Part of a small language model's weights: 9116 steps.
MLP neurons of a small language model. Each row is named by its layer, matrix (gate and up: input weights) and neuron, and shows model dimensions 0-255. Each number is 128 + 32 x the weight over its row's rms, rounded and kept within 0 to 255. Numbers have three digits each. A neuron's up and down rows have the sign that makes its largest values positive.
After each neuron's rows, "fires on" lists the tokens most often at its 100 highest values on Wikipedia text that the model never trained on. A number after a token or word is its count.

L5.gate402:064101127070132124086068147120104119194087061096124138167079148081107128092057143155083199131123111094146132172095130119099092179162126148099111098131117113135132111146148146114076165131115119203087148158069115145102102142083118144142158115180118133127128097107156086170180138065187092153175123175120159161132125079166138087087114127143127121150167110086079162146122176136134118090141173081114115162076097081101191087103096110127096118103148161081084148155102104142126109116089126094064135129108100027068142150164190136143152193079085149098129062118150089138136119099109092120125128127103072153143166100117093145161128089134160190110152113153131128119113175188180166168148122146124160128080209122091135163126117159120122151115126124107119091119134132094155097162103145
L5.up402:097162144136107158151141152096140054184107071138127137163160148075113154115082088076106219133093128113126183166092164093082099169087130104100111101171065163133181196124110152076133127145102126148111122143082144115147081131116051141164131145153113119082109126061183103149145081128168073098161119139098138116134187100140153152161131095131045122129157129148062127182155161115110112104107115101069122113096173177129134088141061164121134095135177133088070120146115079146154116134100159157125171177107105108079134161120143128147167121088054125174148150103123115055156114161109141127157141124144136136133164124134123179135130141189202140099175164180148131085103153203119148149082164111095177127081179136091098189153121140119143138092138111119107114097165141143161122119131134
fires on: "'s" 16, " have" 15, " has" 15, "ik" 7, "as" 5

L7.gate293:109163120139124115136102159153182077109089201117132129130107137113147136123053135158120099112188148174049148203081139157169155110155136164127123187144137147130139126138122123133099130166160103146148112139094101161082115192112157070124075106101136128137115142088116109143146119141154145178146104122147156143181098105129100132166151105133090077141139179119163138087218134102133103135123128150080151076142167158101056150142096112100112104133128169173069087132134148172141128152167126066130124156116112129170155064128121178059124108177156146211095133127089147131088093143094119115128128103095141145115039118152143115129150166108108166161208062159096115098103112073092195119124110112149143160120090115117107171170111133128177151162122124124031127107130100057194168075125132
L7.up293:130102137097160139125166143144151148134136094080183142047156112160076112141185180168079183112147099131098127150149072162179149161076114065180084121127147170124140155099125150176117093181148113122129109121126118121109092132103096086137153129128136143154104098153126143122117117107136075120149104125142140130180166142112149089125135168109153177137118124100094098162132108131089103129075129120133127093133137138121139060163141176178184145116150081134140110136184170153166100099153148124131105128105102180161139055108076106191182160102098168127187134161156076134115124148151088129139133139140215102077188105127136064127144146091163131204147100061127147145105107163125082121112113127117141207044157123113108176144127107177126138151075148138160208075126127094061053172123163
fires on: " \"" 31, " (" 12, "h" 7, "al" 7, "er" 5, "===" 4

L6.gate120:141152142127121151172052071148179131188091155168125083158092111145145165171114084108144103156131108086184090105101086120122118114125138118180174128114197186071123148141122139133121127036192152111092157157153143130095111144123098084129131134114182126164182223144097103166090090118146092132132084151085121185195131160107080119113122155109136135113152121140079125114168134113081142117112144171108074101106185158082136127130157120106110097123181147188108104144135102149164121116170082132127063152110115152066127022196141154128075127061088164105084126163080157124125102080113114083133094159098072119111181176164147139145131190115133155123153131128114172139121126119097189106173126115144109120112152091115152153152112147100107097112161122110133103070109168123093117112124178
L6.up120:092107168073172154152185093125107152130067088129108118076143156129084130179154133036087126163093132158141099136091120105119168116195112072152134133131144162145156097109131114206061129118079131086091154170104066139162185142110153082135152141126071155099195091128119165127131136139098155116143122106112116130128087121125114071116143127084069090182117154153113154178099062173103103176120165145138175168156190145171155147130074152148088101157119111129145091122080076105070094129113153132121187205137087098087106084159163184127098134136099112107153127118106141079098147084076166102125097112085126132142172120183089122141157119154176127161129124166125168152099181069103165105100071154092100148107167098129115125174133162077146105130164102122091077133115106153107130109101130
fires on: "\n\n" 27, " increase" 6, "ol" 5, "at" 5, "O" 4, " time" 4

L6.gate291:102145152087160152109158147113144147143167082117087120120114193071106100155158128176178111140111097172110196100163135164106127106115084120123149163100140141144112134154178135162103115127128175152141157082062137117097077146084184135111103186129155142048075096149182110132176135081168112105125134115079120116068131128162179142178130176156162105077208105147129184170085133146168117148203105174161100153110124145096098087103099106116091130153164084089073138132151136152171088126095133095109112086049179058101140157102167137100178151123116148119135174147164107184098119153124081103160155149170079115083177126167115106102125111160134100198177166126119142123123122127080171123124165118093144050134094170094168123144148125167170192153114100138111158146121131137099149134155140
L6.up291:109113117059067141109112064114128161162075119155112167137115126091173151198169112142168205118131127177124154189133150111095079115145158137135109118145174093112090155176124119122069197058115118130119120060094118128156113133148096082104141084111122144138141070142120122160137076108169117100094131138126141112136100209160161136195144121162152164068165149145184138156165084208162122161196168134095102123141040096115118121120089110175126100160135093158109050175156105132087067139105162114106118142105135130138115149118157121085068119082152206079107115190102151098098117135166130125162137125109132169127175116152099094105157143094116189125162099141096109112149134141070125126097144138120139110120172086093153107136129184140097105139188128105134109102145143207158144115128142
fires on: " in" 90

L10.gate400:103099124121141151122058131121138111075097092139125090084136156173120118123129086126117112152113110208086124143149147183092145093182129147116094132108071174155123137153177165123102092119123118181093129128127130145089113149111212146054114127151132146135112130115118096167126126160161094132077136131189183100095108038166157170124092144175136147096125177133162146138123180168146180120130154166139110118096097168162152090126145083142123128085115176072108102114161101100153154146114156176136091133078150071125126122050111098127133096120124136140093157080166160181141076167074071104090127144190105086126105102144131122133111105108095121159136165115121174174139096139022164112172148160086131064139139146143103166140091159200103134161091091082129157094098160111142127055096193
L10.up400:144128122124092161134182116082122150128150094112148173163133167094146156122100110130140122120109199143115169142179107104115120159109130150080129061185094153152127136178194128147103174101157164082100143184097114161064147105094119158117140172072131186038095135106154127155140161164153077135140168148150139123139108106169093102146142151104087085088106134128143129148099158084169119088116112143106142081148068119090159166127117047152154092182133089177105094155091154117142093158146147132079128178083079099171149120086101175101096130128133065148110138075145089139089150147151152176113171115136099102125108095135143185129143174163176163140151113132110157148126172158132167115085164079161089082087166073084121195180102100163180128073099069105155165196130144122125163132099138
fires on: "\n" 99

L7.gate600:138182168190168125058192184158095134126141149208129151153137160080161110150111138137174158116199187057148132122075135092069158163159077104110143169108139136153088132152115068067100119144085117148136182154132115099120128065139148136129107127113169098146130103125143150191153116165100127129114203144152139057182143124167149189157154179140117088073136160080101143182109130111181144153091087055101089119095067101155169132100135151155155136111146101184137122130143088107119132131070124133109138084098087111126151140089143176103090112135116090081176137146111107124125191142139090162118130126080093180141180071133081131090127183102127142118074153128143128109138141169152123174194152120139149113105168165067107116180113106143107156112176135145116131107104119144106141084114161
L7.up600:159146085187122087076153188130152127118123163125122106099158137153093173100089093183091145106154139100143163109179139160094138198145040196089115155120081122038131120105147102128113149129095093090140106158100096099109115080128169112159150154189089165149131182163087132186085176140110100132111114101083105097129113126122120134187177204153102158079126146067163164116078158084141119172151067164170092132180160163134134105108126121134177109115129091139121054119131143144121135160079159174066138040126134113139112115113137088084104123146139123208116129085146104110128122175133122113158125133156116109105128117179106169157124090120144179102118137142115135134181159171157144166095091148111117093136147091161110156160163100195141159115118059114141044172125144147118132133126096
fires on: " as" 20, "l" 10, "r" 8, "st" 5, "p" 5, " to" 5

L6.gate137:131144185115115112094064108123157123147098086151157110115169074078147147098104164141088090148109107105149122133090162093142089166123101132125147101136112102110097066137148154085089060156131138115099134119115116105098099183159090127148152129075133144175089160116155125106094100106100122144140133196141133084147149106064116133084128103133102050122116133056098078184113146128150135192165169109126095130133107110079152142125145131247148121135149097144122069162124184188070140108097123131152194113165113096143100145139124139132086089153125155141099102111095146169165133109145076128098128138055162115112151054151107151101114105129174216123100211079087079119149172098129077097139076139174135127124094106114164133084126149160130116107154135148072128129083143164181200177117127
L6.up137:148174140166133104123113141152126137151164151108163157164117081101145129132113148099044092158173091117116149085120126147139124103194147086084172111085175132100201136183113140117142091111105105163095142112079129088105138175108138169202088145155088196121130124151168147101112135079089105164084189122148091138123045096038144153104150088098074109103118133144165123143083133091068161145146107146123089161160138101145155127098107170164114111144108144141142126192100085154144117128141128085131115114134113127146118101150153178153163094127106137141074102101121211126127182182180090136152152122163163160109109207140148138140121120172130116118219132098069190171112061151129113153147079159084134114077090164139120141124112176165181158129083100101131116124126183155146151170146084
fires on: " | " 42, "or" 12, "; " 8, "an" 6, "7" 5

L10.gate250:169066160107099138097128149108207122160100135096104133142159121126122191101121109149083176160163115142105159125102171110161052116113162162162145102145126155155073162063170118072132075176086139163165048149142107128137099074129091119164174146140107108103154135165123101155131078145155137093119104167100144115143134105118073122128087098205183122145181148140117139155163134161161172203100129148128125121138112112133148165133182117182129166144123146110107100108108164090107098126118099064106129195142067068125144072070145132132065123104187172173084128123122151079159113164149101144100135055051139147151170118179125141125079130185165091132138128112145105143138152123108154136106145135152156121089147135149148105121062125095138112190144094101128110071129187200146101091086136
L10.up250:125102103164104132095154114173119176148173096149089134109145187123171065167120141131148083149146066148154106089053202114084121084084097172152120130154148103101139120156126130145161105142099126127138162145116093118112105149108081141115137153087046112119122110114138101132093141114191134104127039189187118142107148062135141177073144128071145131105170157102145138099114222092144128073111150105119108147105102170074168111066162145123166104134134094122178108152168113118072090127080090103144113163158199127106099147140123177159160147095146130134099129112183130113203093089101140164148097112140135145121147143159111077136141150145128100080110177202177078152103094113100165116124106150119124079124171106170133133059103107097164093143133169176073140137097108073072127163123143
fires on: "–" 61, " | " 8, "-" 8, " in a " 4, " " 4, ") | −" 4

L7.gate345:130130143135089139098172151103133089105132177126122085163170108127097108114103133087084159108145164116116128148127128112161074163159214063155126113124130146120108115140114138145097087103074131117150139126115076154108192118107157133150116127067135134127145148189119160144119180098091085056159184163151148120112128040085135135109086164098154072159065117207119119143114115095131151148075118127042111136157122148041182154086158144156100140178167135090145073195148110113125152070130042093134140169129119148086075114172121101122129150087156116152126159153142101140074175137101155091106094137095159135114080109124114052117148097125113163138175108072167119109129115123170132097099099108089140137142116171122165159139141153116174127201102102149159176089145103102149041137141103
L7.up345:140141099123081150096140159105106138151118179152156109113160165143092140091096153085094142115114145147188115158120097107213109139102165062187123144168149069130168143093161091047139153109147204100135130116106135072096129057147198098154146175084142141101064154190104173181131117197160076134092147097087129131133133098130080154127141182161079130142114105116153141165195127125129129124144134135115150106154139105121160128140142110133110162198122081142186106130162109177123159139143117100152059122133116174056145143144150110149137202089178158166116094126108132121130176114148085185118134114113107203146096098163174146103140111102127117147154124134160115091088131124101122174130118101160098092073079148127135120077060099142106138206138133185163162128150160181087091154129149
fires on: "th" 26, "-" 13, "\n\n" 9, "g" 5, " first" 4, "econd" 4

L10.gate441:103189119131114162119179102124202072133065106129099131156127120166095159136174091111106144170178085111154108151098134141121139137124145174143181148087113101204108071147178127094059165110055139110114102147092151156182123144176130121166097128164108116172132125163164135160134128123101110069135099107089103100120142196200153099141094126151150092127148136154067130108114212161144127171080093130159132097148131164103118123129095099193114174119155178128108146075137113163118144175141085131079149138110135151067114138170099184104084132064105113142083116144126130112131135176074123154116084102085145140111121100160084068161116152178123115149103148087136080148127134167144115038109171128160163106088139128144170110160177081128120065139140093124048092165163127170109146105097107
L10.up441:116168108106071164126154166147107148114046123106084173116156121111130155162220138116096133145138126174150115129100128120105156093072174175146151129103134142086086148164137107108093119170080134099083187152061144150137142130088165218151156100101115103161177091141105174118121175143095081141094109116127076174131122149178128167051152119082089129107155122152133052167096144192104169139167135135091139116147106150109161129084099181149079174090181116093099175111117107131084149118178119169089134091135093095110148166121158103131078104110163131131112136114112158086163188159126102071151100120137120181078143104143100116130140148204125161183130196122130088174123199170119076163164137146126142137147102104122142109125132135115128126118089131164170180047114136066129136129113115
fires on: " On" 14, " | " 12, "v" 8, "–" 7, " L" 7, "On" 6

L7.gate3:106172151166183173100107140128172094157093159144102057134129153130103066169091156133122111084122145169180182110126116152074120133143170117112167119119122093129136183100133156129148153160129165063159188081107131080112193161037113131132130188120123124163135156145176132113135112123113124044085114160142091105104130138152110111226097182095113124116098134098109136127111137106125090139154132172155129117133119131129185099132184142107197218176145107085130132131129118107105134111084201150093104068095139154145157098099167186062141175139145123098146134150143095141186153094096191135142150096082123112100167179162145096152137115167043183094136145135130095071179147126130082096121119126131171095127129141146151127153088132130112136065191100130118133144130148134157183094099108
L7.up3:125116093169088144185117081149177095111122117163159120112110092124135112126092133117167139137102128195096184165118114096117063093158171133132102083190102185164161135126097080044156115139117158115114109061106119120128094114150134068095113039081161109155103144117124137100108084110119081157132041165156174112052137076160072105160169116158150117179138129101112183142105086161095158170121148129103092114064125115132150134174153139112082091118153136165107098112170101073112127101181129062171135176113148119115159128124125125107140100188154084161154127163120136147186058165133165158126122135130162144151127124072177157091105148165121095116151134122114136162202110148087138164152124110124183127158154092192148129093130119111154082184174077134107125129118189148168176132146115
fires on: " in" 47, "ant" 6, "ater" 5

L10.gate590:123146166139118152210165182118185111111078093168170130141145162170131087095148134044113163109160156152104121115083122115122137105113117215151103089081134122196112167129169162153134170116165131128128092097145136109053151148139127165076120115200126141069161110113115134136138152137092147063083132083154102066094081106154083195124136175118108146095165160083113161111128170120151144078131103091120176106095104099095156126106107132159132150111127151120102140123197131149159128133129129139109170167113127166130158108069113140106114156157146094130115176108185090176131096124113125116088101142172150097197052129061105203122047165085097120176116112132110130118137116154123145102123176178073108062163145119116120134154126146164180171146126124127083170088114154130155148064099155
L10.up590:128149116096121159138134115210100156128090164120126134137094170109143106140106131114178128072107202096042145105129113130144146137162126106140100117097107140101139100139135125109103141119134074146095180088107142158077181147097212142120155147109149125130131156120183132163064161119191134136145143090107122115109114121135114142142132114076108072146189152172099105083115125145128084116249127076117185115241126097132086108160099115173147119172102075077173137162139106094156157139112137170142162046090049129056085147111129112121114142138094126132190107093123169188098144163151090109118153152112144147100086178152126088087106169163107178078101109099136094116130134100124113074114117105096118173117137140183065130117148139184111097177154134142158113161132121154096152122156134
fires on: "\n" 45, " (born " 5

L6.gate426:103173135118081089123116123107150144095097132160114099186096223087120182051090190154114139166122134103195058115132125093136178143112111148118148117146149116165096077081140117094162164138150184104067127154133110133109082107052181160124092174121122131110106140162108165109186145101098114108063096129121156105167148140127118123120141171126162120124173082124130191168165080194146139108126128126067104126111156117131141110083089123121108125117095105143080147124111123177099098112112133127098182096123086111144119099149080156103173096074202111128122066136118104128121185128120081062126130114129144131131161098189125150154151146162105172170138156141148128081188107120145135140144069101177138147107158114129118203179149141121148074176182127174114125126202122116049185124162140
L6.up426:167151130134148069088132107102079130152138188104130130146151102069168124143111138076093089116109098131166119100175079110163105096114129110110109157204120117100129163177134139093162128118196084136112126153142081114166103159116163159112121116143132130177109118069121098080182118139134109145099148110096081176128090133079121132124115078124110209117149096177095149210093115133156086133064167069082129148148187156123130130124144152146170109158076050140137122091186158153160152091069107105104091097134192144098128113161116164127165151147174172151130122157172200159152132139106119127156160133120126123171172167136129163154114088096112201183203089116106179092140134090136133110169197119189083074120113133137117157072118113146170099155089118146110174119079115146098154092147148
fires on: "-" 51, "as" 6, "on" 5

L6.gate551:116136111148111119149162138159100121168100088138078114176126147054100114087128173142145118178125114114156082094061144132128191123108164126143149153129107198112102124108127078141130098182133110086081078144116152078116070107143141112117110138106103113108133135064134047091108121128119174150108185127132172114161160083041119097164176190125128127115173135188158151145141081148098137208171087155102120104105086167114094107069110138144171105139132147145117102134120121153092147157155122108141167133146131134122097124161177138113132060113135090126105102090125188107122096154126102099103053128097141179133118155093105178123132109117101175157071180222145153120177109156108085101103092135140185101136158137150079131172047100130123140111188168119115178136119089180142124052137174
L6.up551:094198156115170196074086175110123079153134145182138167144112171113144133112145121106104144050151134149127167122144073176122131134113084131102130161152103149092092119181147099132160134154120093077130028081097146131142096087080131162093116175120129179151076093124093151142150130105107129119098107195174127085190121139121175103066227117109094109061168152127165145114160162157116113099150142142155144136166066155183122134143130146199120137129125125089134121128086139185142122183152157097092183090115145081200125085080099136106065113175172134141153149109154153173187124118162145167121112140121153090134108104181080142128137157127124177140134162162173127154073089133147155134160112131142081092178134124153119174161123142134129127133147133124147116120139057139107189117122066
fires on: "h" 25, "l" 20, "st" 6, "ar" 5, "p" 5

L10.gate330:125079112098096156085103120121145157110077099187071142140076186138139084103174163115123074116142134157104161106146153107152115123110111136159127143157135139147150154102120139166121124138110109118100117164086075107090154111097189128078151086124089098173144075139166073214128081131143152144101121146154103128152136083089118118150142153124190127113106117120063170137103103216114078102132116109154155151097163093115172137124089098179196129107128109128071146120158099133089126141163178125102100139147083169140128104108123145100090102168195193138155141141131127127152150146152113146104125094096060140130141116175104173113129084124087147135139193149117150161184076139125164123157090170076125074158123183132107215194088111075094133126157095152158018113148162078148144109074147
L10.up330:048114113142113151112145158072102106154138123199122142156120069113160094116073133136125104080135124106168081113115131127106177142156132126085148099082153155160120124164111127162139114144135141200198132177124084115139158172123120171110153075059160110161161091110031128162132149123107155100062122142147164132086101095032156124105161152109151141190123152086056167082083132130164106141087131096116150142162157113095152167095098095124145116124116113123110137116074098166161120150071096064167111138134163123108164120138147096163106106176083135109168140161151119151104168161154148119101101105149160070137094059120154164143151154151193117167111156084145174119087092122149166105170161151110151183158099168122151158154081105117084215147109148119192162157125149125114105151076122
fires on: "\n\n" 30, "\n" 25, "c" 4, ")" 4

L6.gate375:142127144126121086088150119118127102142145132150104149171115154151141128096143135145145126156071124088127158127152095145139125070171098129126159118106117134131164183132163158175111162155112101120089137115123118086147138167121166101051104114157147133098127166081129084180151151183163117120144110126139025140116175162129137135128116110187100080108174163156087139140084160142085120175126155215067033177127157150037098156151078159164135098140136120145177149163118162133139138157157103141096120120140072135141154086093105134123153097152115126109075128175144104079073183084057112073135107124134081119156124166137138117199114180113123075100103119132109184172114156125165115116169170153100159140133152146131186133205106140093148134066141104089174096067147159091172120087112201
L6.up375:127112164158149120125180140131146081078103106112131055097045133129134154103049167148164117084082129149168132055141199220120120149142123144118140132122085095170146132138107181109128161110138145147161170146146143132097123136060140085150155110133188101099099115126143150126095093137119089122078080148137109158079148176190043086185143110116129118120165102146136090069146154203124092111145206156077085110150131101108175186165109139133152115161127117122121097092135133081097103085120124093133127186105121098142138109143136179132145140091118195072059133150152098084157169077124113116114122123110113071134141128063153192171127094114136064137080136124118083128085136111115100100139150103093119140122152098120168157088100145148117072160124083114177091164095087127149146084123144
fires on: "\n\n" 62, " time" 7, "1" 7, "r" 4

L5.gate79:044117147118100099093121096117137082144079174140146089178143138154118084089147106149158183065090133080128176144139077114172105160127090151125125085156116156135114134073155155142158143131206139144125173128119090135100151115181144186102140145124155130151139151142125090167175172155157096083170050121130143111127087114123084139142078146150178169088163107151064133154128188130099153188104129141132126115120102103106198155184140153139110167130139105131142096147065085122126105117089119129148140167104108101094181115093090107072183162132128086163038076122150059091146099123151177162128147133133156109146131106112105084133071092166099185161119142109146142190125172133171122137105099078124191122163138143084163145160113091152144184117121159167123132130193128205166148117079133
L5.up79:080108108141140081164173126148084163115144139156131073143168096146087120138145080143151082116127138123106152171079127158125099149173131122076089121122086120197170108140125075139110215162143096224056112141136148139119117125108166134173115099138160179083089111111073130068097183149114124152084074108133097115117156201120101160088145133154101115174139088101168150182166157176119162185178088147173158155150111135107130121139153128186132146164111121105168143089134171109118149119149163085145154181160154122151125174133139110112146165084126153086150164092091123144199188177108136135153122147124154100103122122147121158119098105083141147179078119137131105157156214125121104129147064156078155149182069120136127114148108135150086135162060152090149158140137124138083108193147199
fires on: "et" 27, "ot" 20, "ic" 12, " the" 8, "k" 6

L7.gate111:186096080178102157058138147129150147143150096103146134127153089147133086103116121102153179128179135140123148163104160161171204149132121138154080132108164190150109098119133149139178156086175129147195082140143159130079101185135084100135153136097059142152139142148126117094101108060133112174065108105191148158137129116146141153132121101108154146094130139100138186078146122173146119159154150141139149089122183123147112196103178153155102129139095172147146102167074061096022101114187129139100134144107148038083112091076058135120175136128155113138139119118090117114171141168091150121138101103130187127112093138112081138099167162133115143083229126108162153138152084121176155090142118172148124150134152084150169136127124152101093093154174076132140148091093065126149125132134150
L7.up111:087116123140168160101079131154130057126113145122146136132109113141174136146071102125166147178181156150157142127106093160179131105136148149105181119067162126192130179081129109119090073168145106083070064160173096087130120154170080145164068081152114088115173151160108123107142115101128154166148134113066121096137098090102106118137118162203136171117115138092128125161150126098100118105122147160166139105171129178107075091189123086161083184115150157170136154116145120087124006153187126155093146183130172081097129103068090111149115183197133107141139169119126129090159168098119105150106155120127103126169127187150032127054153104151169129126128137094155094131161140148143174127126111080141085131094191124165132137090105123132110106112141088087117149083158091133124144117143124
fires on: "T" 25, " det" 9, " ph" 5, " sp" 5, "ics" 5, " military" 4

L9.gate112:117125083122156139135125143150143060116152076149131156156086114113111112109154084123198138193124109117120128160098170125088115120171170181143119080158140162138123118071175133094144125049136168232102103077115155154131182117113149149144107162177077116142085111078227076163142101143144106125134136162135128110094162093194090105119123194120141112112176147124131182123124175139160173144125116102106117119194128136107139090156127111151125126104206170084080139179117093143104052148096119112071147169125112090062198083087131161122128090125130157190109115157176095103127132067170094146100126116135093112151176153137118116153090113169102119145120162156122142081127175152117135156153121121108106149075120131164088119127070118174159097133099146080144103105138153117116074167071078
L9.up112:108106085209151126151113116102136139099158106129073186152029174165169090105103125167089154135086166089110143166143098096122091122127141163117121069170223132164157086187129125112109183144152134122137144134077157130085162099118103154141109157170124193104157165130148081115125092090125117132108074127116104103126105124125109124136098110157119141152141207167105070189111102182156159072187139104079131192129147102113155112127066181145119120075177142174139145162154122136199077096105120101115163087151090162153161118108150060129119110095086153117146093141084123145132108101161137142111145111159127083139122110132214139143117134118108206178153129122125149117100072058153133138105067108163063050105122111151117155148122149132131119089124126152156098122152131139157161129117172
fires on: " in" 23, " is" 12, " per" 11, " and is" 6, " It is" 6

L9.gate32:113175153112142142148095127179150156183131065124150142142104112129105138171150120108097166109165152159131133151092152113137107172098041103150159126155158173131100162177145184127121159086190132157107127156152125149136109057159148096073136186120125135135141077129116131168139118126071152156171086123089156057127158098089144128200137087128158094115094161110117165151142122165175157158061146130138144150140120074118105143109113021104169094105178133115184078092080153166104086140053093086108169149104105150152145063144123163115133164097153102124143163157097158164138115202120091177124154128079153147131155151072164170168109126129148104121138150155098065128173124124064127123152141190162123098178119146181161152154103193116167151124172120169119103184081152111116137143115143
L9.up32:086165055145133136117142166081133142093087122134163107071157109085059136124081114179128146097144180140130128047114103136151131107105165112160183105151160136108095125144134114163153106063121145130127128178087115077150166158146128111133148144172104206088063077111140164190150138203139125116161087130099099088127129155116144105045194112133126200098079131098126057107145127135132153081112116138163180180127158165083154126138119149143159115096126074149120119132130108114181117065196186179108185108115108146111195143148123118130122150131175123133134144144101101167076040147094152115135134130079141067178167130106173107110174194106105089149115160119122113131114114130099157125107078117123114119118096115149117124126106212193184082116097128125136165117091157133131149136127135
fires on: " E" 37, "E" 16, "- E" 9

L5.gate398:054106123087186177095131111040172144144098181139147112134170146110158135150113220056123111093122143144135126122126116116173140158096128169125129115083141112102089112108142127114129126131111161108070178162128123093087129056141170136177153136150157129101179110124096125147125155114210165178117135149132159197152126146078156117091118118142095156149078110130107190171135117117151128078077116149161144198144127142153156162146121112080092113084163131114077104089096123138152121102101131101108136124073129066114180117108155164125167125099198211114139147145107155127135136143167080120123145136126104109119121135103154160179117103164128107158128153131201060201123068091128069081138095160151132073120116169177154131148082197136120167111122140213160108179122124139117144168101092
L5.up398:092077136169122086128135126098145146085098122117140070146123150182159086131122119125112162122179098125194145108146109150147136180115107096106132137131133133101105086128183170116136097152132082144079102141146154025151138146090138093160118130124136174142119088131065114160132086116124140072198205141148079157094095121111138054189122164082170175146175126175215122132075149114129100134193171130037130152144084078115087123087059161114122143124153129137144170160154154125123163106055167121189144158137164152119153172200143176111102088128151095168151118143066112109186145104112141158120106104141152152153132124125156129166182125142081134124080101093116141088154126128143100044084102134116115136115132155158125128173089083094131132127144131139144132148144154095124145188092062
fires on: "\n\n" 36, ")" 6, "ween" 4, "inal" 4, "ing" 4

L10.gate306:112134113133126089151095172137162125130136121128122157124102122120136091115152110133079164148123137098132140140080125138121134144149176088151113141145180164125167098160161116128035125102139141214108128148147156162151181158169158157157119154184118156106133082119082112122110143120148137034134140129095154139137140148205140068088114148093109131095195120065112133123166179114144125135196040139138152177125116102144220133115143125116153131104143149107114058123144169123101138122160150081127166119112109100154164087177136115117114179101130130152109124110157139096045109127090135105087131121121088172094209059034088106119120135115147143211114154145147132199179121167149112165106138105078169086128102162101136138101121188091122174144163159105146130174179199111173118090104135
L10.up306:174176133128087171083150131168158095148079081128091094127121120159146137103148125121147141087153137166133160139124081141152178108052172164130077124101162201140110151155149135108118094129127127040168118116167102129115113158160149130133076152116146128124139133135113051161133116115120161129129103132171073104132131157136119143106067142173141094093088155146142146125101162144079113099138142134151131077137127061170110108086086132128190080087140105090157097080125132096096100172153124126113160128158173106241177171147165154179111124122074117129102105133137099124120122128051136096090125151121075211119132106160177149130156144086114163107140124084170104120132142053083128084109128120121138112066139055119116158138087136082122170083108119167092175088140104125034039135122125
fires on: " have" 31, " had" 8, " I" 7, "I" 5, " has" 5, "ists" 5

L7.gate108:124116115076088156127070098129114165130088064136124124083144153136107079148148148141144136102167104124125102152164125139149126124196124166087112119134143170095070130174162063136122138137127095145073089177073100120171017190139119102083074079138155157108143184151125076198156077122150143120147097098150160074074077125123162122122152136062147123131155121173097196141119175133140186162087112156159171167115114132174082081209082151155138122151147159095084110150114106132164127154109142180117101181079130092134130153129186150092123160160155162087113114138093163159080108156111147119130165142160072134129143137136110138141151129096134136193071123117126154115114119100040143100136166072155152141151140116107101100191114156139087113092111108129108089097206115134113121147132176
L7.up108:184087165102152130133121132103127127078182136132102112111059149133143114193186109090188163151145192104180151121134122187089139119127106116121141207087143088074120069147096136137111120127141173117086170132091062132116129121073116143111133097149116169101118104104149073160116129160144102107140165116102166102115140149175142140109099094195085155144123157159120152136075164107121145110081161148110145134067157130087123110108094079093123137150127071152138112111121098166128181123148182120129122109103153053130150111092132172185085117081158147100128084116157142151111111183162085068184158138149133176089139192149172172130126151134171089145125074161107183162150153172077124129112124154139133090090097145111123171163171171123099164075092109024089146123136109167080073092154151
fires on: "\n" 56, "\n\n" 37

L3.gate359:177150083107124111134158113176156180157145128195136154090152136105136151122123132116152154093135138107170148121139192193155114123129088124129171093148120137114093150133139137055122180109121128193169076166124084125094122181149145139092135102031092132147112124096159081176165197147111056094151095115107126175151059112107077152150130176133163205115164081170079134103108103169145122082115169117135088138153144165107143172117113098168090120188138095124123110159099131152124130143153089116154132163070102115116134109143120109146124092094116100086108080123149125142093126169108122070109129080167134113081100118147138191177137186170170128179162155112095150129176140067074123072093142127138158084156148129113097107152114211081204142173155067140145128105153108139094116161076132
L3.up359:109112128112097142165211121059059094154070112068096080139158086108110147153139097130144139139125126134083099171111111151134121150098105127137109164093136105121153130103139190097142123092064092053177077156146116109095127137182128150129148194115152171114064151161098110129142137119115141065122198067135098113210138182072151178076152164159167156199100103088115127084075129104104073163102050082143130208170169129150111163171093126127117092136151116174134124113161141126144135157088150105120128120134149104129120133142152086089179155171138131123129135134081173145155181134149143137105119121085104080150153110107169098076175130095167146158104080146160107129053059134135076148124117120143093138131058179109107117121165094129140121128114079114111144119113108104138086153123097
fires on: "-" 29, "ie" 11, "d" 8, "sc" 7, "th" 7, "ip" 4

L3.gate221:084117138107179160136107112175120151119081138129186101107129104140091114127176118130166132108081134143141169115118130070104004163175137148152111088172143216121130123167161181085127073129166163151102102123105117108174142118140172127168121166111058065122156148183135099133133126082182158108165133202163101114181092122118135098148155130143119154142092095157089152179121110127096130162093156165160174039123134098127134120135130095108116177139166074169155069171095105183102138127148139140162093164133068138147189073104157142164089175117117120105135113142073132110142135104137139179114100133116118128086157061172176136062149130144082092140159162040086094153134153089116097096072144057113116113119186139139115112113082120134119135131125120125142150125144136171118146134089108
L3.up221:107114099131160129150128161130085096124122173127060152129107139082096093125098147084134160146141079187102121105157130146189159125144118095133115084106076125160159164076121157163157168145125139135126081190087152166144126075109123173194079118141133095089127099144052096110149148100151180133150145120123184106098174164048108149129118094139091123107191172085090148141180090178078083108178112121137099143138081076135119120121060134153113130129172126136148139104120105169139133118096113125076197108096123156061119123113076147069167102166144103108153135173124155104131132121148110115111113103147140155151109126155094091209216125139199099202116115099162128084151182099106179110130198137107084096154114120146111150121076157101126130103213103139103119147143137101164135086088089
fires on: ", " 22, "ine" 8, " and " 7, " the " 6, "ic" 6, "et" 6